config.toml
n_kv_head = 14
head_dim = 32
norm_eps = 1e-05
attn_scale = 0.177
bias = "all"
tie_embeddings = false
parallel_block = true
optimizer = "adam_hyperball"
warmup_steps = 210
schedule = "wsd"
decay_fraction = 1.0
final_lr_fraction = 0.0
seq_len = 2048
train_tokens = 315700000
MLP neurons of a small language model. Each row is named by its layer, matrix (up: input weights) and neuron, and shows model dimensions 32-223. Each number is 500 + 50 x the weight over its row's rms, rounded and kept within 0 to 999. Numbers have three digits each.
After each neuron's rows, "fires in" lists the words (lower case) most often at its 100 highest values on Wikipedia text that the model never trained on.

L2.up2075:557466514512511524527457503454525509564605457506538521531535553474529558495549484502496484468506477495509469504452503506509525558546615521477529431514507433560477482519453609467368518536531588401468607550485463468495565495435471434454484484499510488436481414564485459530573538416427572509512473552462562494459447472515542473501513471481580456469461543361551458470479420421514486520644525472469432534548513556500451535471559536551593482443524364408547484478532532517475447500542488576462419505562491496516465502529476559603490563598542534556460584498479463507550530475531534534
fires in: "no", "most", "what", "more", "sound"

L2.up2470:455437473479510472529433468477486528445507470475504574449484389501656466517536466546475522499524506494582540569482522580423508504584493535494536450501566494489546567402558584557506484461543559510555498543511521451547466470542623494372604554579439570441521469565487526528498538510515592600502422549550495519427490449449535483517526565573490489535516534488496418494498449573598455481579501526491498555467477508505590480512525501543511458550497495484513558496426555513550452530535602545553541493469469437475435423462453499572558500507486484593519584421471581455512430413493564501
fires in: "awards", "stadium", "ceremony", "tour", "see"

L2.up182:490505494505462501459527435507493647497526401468455482563616512498485448566580555486462396521451551441554629462491536473505492519450458533575505546562509485522526510523494468513447499484488526502447561539590386454513480580595454448459477491526428580377466376550483520577486516522487473520539558558547467477515570541485563512462495569498549515600512563482436557390465444472491516483496532571446469502484594480466433495534498500575589489448443458436451449455585475426608426621551431490474498607507467504476437555445513564496499550497462537463520576462476463496445475451529657537
fires in: "he", "she", "university", "microbiologist"

L2.up1686:509453504461458472484465497564381520477467404476431494484443425448524489505509453487539476494456500460517551532463544546497443480477459559547589418523494515489548537550424588508484483525499541530443516454559522443499405505503510500504573537572475569420395390544528478478367466517437477564485412501467502403564534571461523499440532574585632486514525455410525579412443453445556568524518485521486530593512532545528498501508446526500529497464421493481511521520566506474563457451534528514495556500498450460404475493474461455506440575512490433631434511421549503458494451536492612499
fires in: "following", "first", "early", "died", "personal", "last"

L2.up1378:464561455483420572433450396528426526538433537478525529362459524514519408510565453496513503472514515499566599491531467563510566541461431548491552482539514535501456461453487551512605513573505414454550550494495516446426510458524420564541501432559437498488470518566485435555501427502492482439583479498502535488466521405567530500578487498577426505457471460602493473537472472447541539546577492566488532615482480552482461502465544562548423481551482596486424470551530457506536529395579488546460438559529452395500525550563507483554460467527514553562515455465472447519489492478502571522
fires in: "following", "after", "last", "see", "next"

L2.up2240:563462398554448504566434455414491495534505443497456432542570457503511456472543491559593487469424522524566551470548528492529484586467425567572601560511567503421569577402559486498495452534452472509484547506492415438498445525504532497502539467482539581491448482554462507441504424523474455558545399550382555445449556501494476568551500577561485519585404498530411525423589500513514452542594497500413469517472501459553433400513472541516576514410531544445516533404499551529524498537455473486461495580510393481395484475447519520480643580482494506602452613431425503456538491479522549510
fires in: "goodyear", "career", "goals", "footballer", "joined", "defeated"

L2.up1503:500489517401577458437547551463523497561517525504489550396529471543444471494584493431489508457489505424442509400530461426543484531400508486555475541544577594413496458399586545519391515508559533484439565477522396490520477502407586455497471437549510538458558530494433463492464545543485534474625413543534483494475526519483506567554520550552471521550493464522428500432557527512546523615484466442502419491562484616536454417478525537501573487467513458390540489517467509490565528425530519563427435544486409519550458569396450530512467501547472476539462589490455468538479483495565479525
fires in: "and", "the", "for", "it"

L2.up936:525458497466579481485516424481441556552533437495501464514432389537523556614552467465471535497476483445390534448514475541496589513559543555558532513529542570441486479467460459462448551583514528511524593553541454509542387461458587485478647455452491521415549441523550464491507510537470601535500519576523489466519544500506548466551471517456486518552561526410533586431609502564535454613505539507488419469433490486531502546494535554486585455469526490534565554509516555381417392435506513483506429534478401564419437514488423597537518557534549484619449611462462504449491486522487464540
fires in: "for", "son", "office", "authority"

L2.up1531:497508505435506533479476443497414508460595402473553488511558485424574442456497452524447473550532505436606483493491574456502463459534429575489578466511529445432532488496476553449458493548590558491512519508528443450507518530537489516535449469524486503478526463534502450437486474541444532536555493614554566468504454519399523496409395540558457520612594582398425579488512434479485552554428481571402565488499521537451487485601550429412469547460460459625531475469451500497575503538494461456480477503465416521543494436549563452562565557512443565431578521553601498522520472534490537544
fires in: "first", "on", "this", "one", "top", "each"

L2.up6:527434541491581489480488516538446504507475499532554466489519495483435487550629531536527437510481556448514567453549540449541526524569385505539545483548470407515542481482465519521444485520577479437544542494470445479496447484473599531576535518500453457486537487473491500540526603439484533463590416581487480563461466517465504541395447529519509519615457473478547460462456461465482628534446423576431522464415543470539465511434466521486653480486502474497556476533632517528497455459478507475435609568466408519478573583554451517482583573543586565529514523569492525513539473422500614543
fires in: "many", "most", "some", "approximately", "various"

L2.up518:490502509535495414450415492485574471424399489439523596421458488599467545511508526564478587557494517510539489525562484520549527453435495504452502583493459434464433499422492577442614491550480564565414467455472587548560546523533577444415508515479456598457530518521519412510528495409425553432487542450447497563527565500548543445457497564499455489514552509470458525501514595531469396571512554481512461493559473401527454566424603522599423464451525575517460530491467550498483475463510498551484558438457486448502495578579479463480555513480429464458378520479488397547598446572499485485
fires in: "million", "000", "madagascar", "damage", "present"

L2.up1450:471556508440628543550530513545364574463548435477461574518504491418418517547565496465550493467525492515485411418479521537536504484554595577472529558465464487455448562515584501492469554456480549438545502495557497487499418521545534512485505481486429538491528401502490516489469478536518522518457547586521496548499475574446481398486590504429540445558415519464522519485563438422429509487503521500519447598562497397449544467586550570541543463476513472497587438405515521428499438466460438542471522516451509579525484539543366441472481551497526496511490526456534494540550520509422522482
fires in: "area", "type", "zone", "local", "those"

L2.up1894:463395570360555558487489520503532575600451533489474467496503529571516487521522514465455598426465479516492488528529453483504488555494510507591561506607506493491562458420461495566493430569511428459464577496421438464586492451461555550480565458499444486432505547553550535544443442570535551547557577457470538490484403439500553475495477495452485454564425438504487577538514463479519463555581438463422590587416583473467433436506552534434489420513513480527569500487504508498530428418462531564462441544379389563489497526474542554491439495465643546591540517466404502512554589546526506471
fires in: "most", "more", "despite", "census", "total"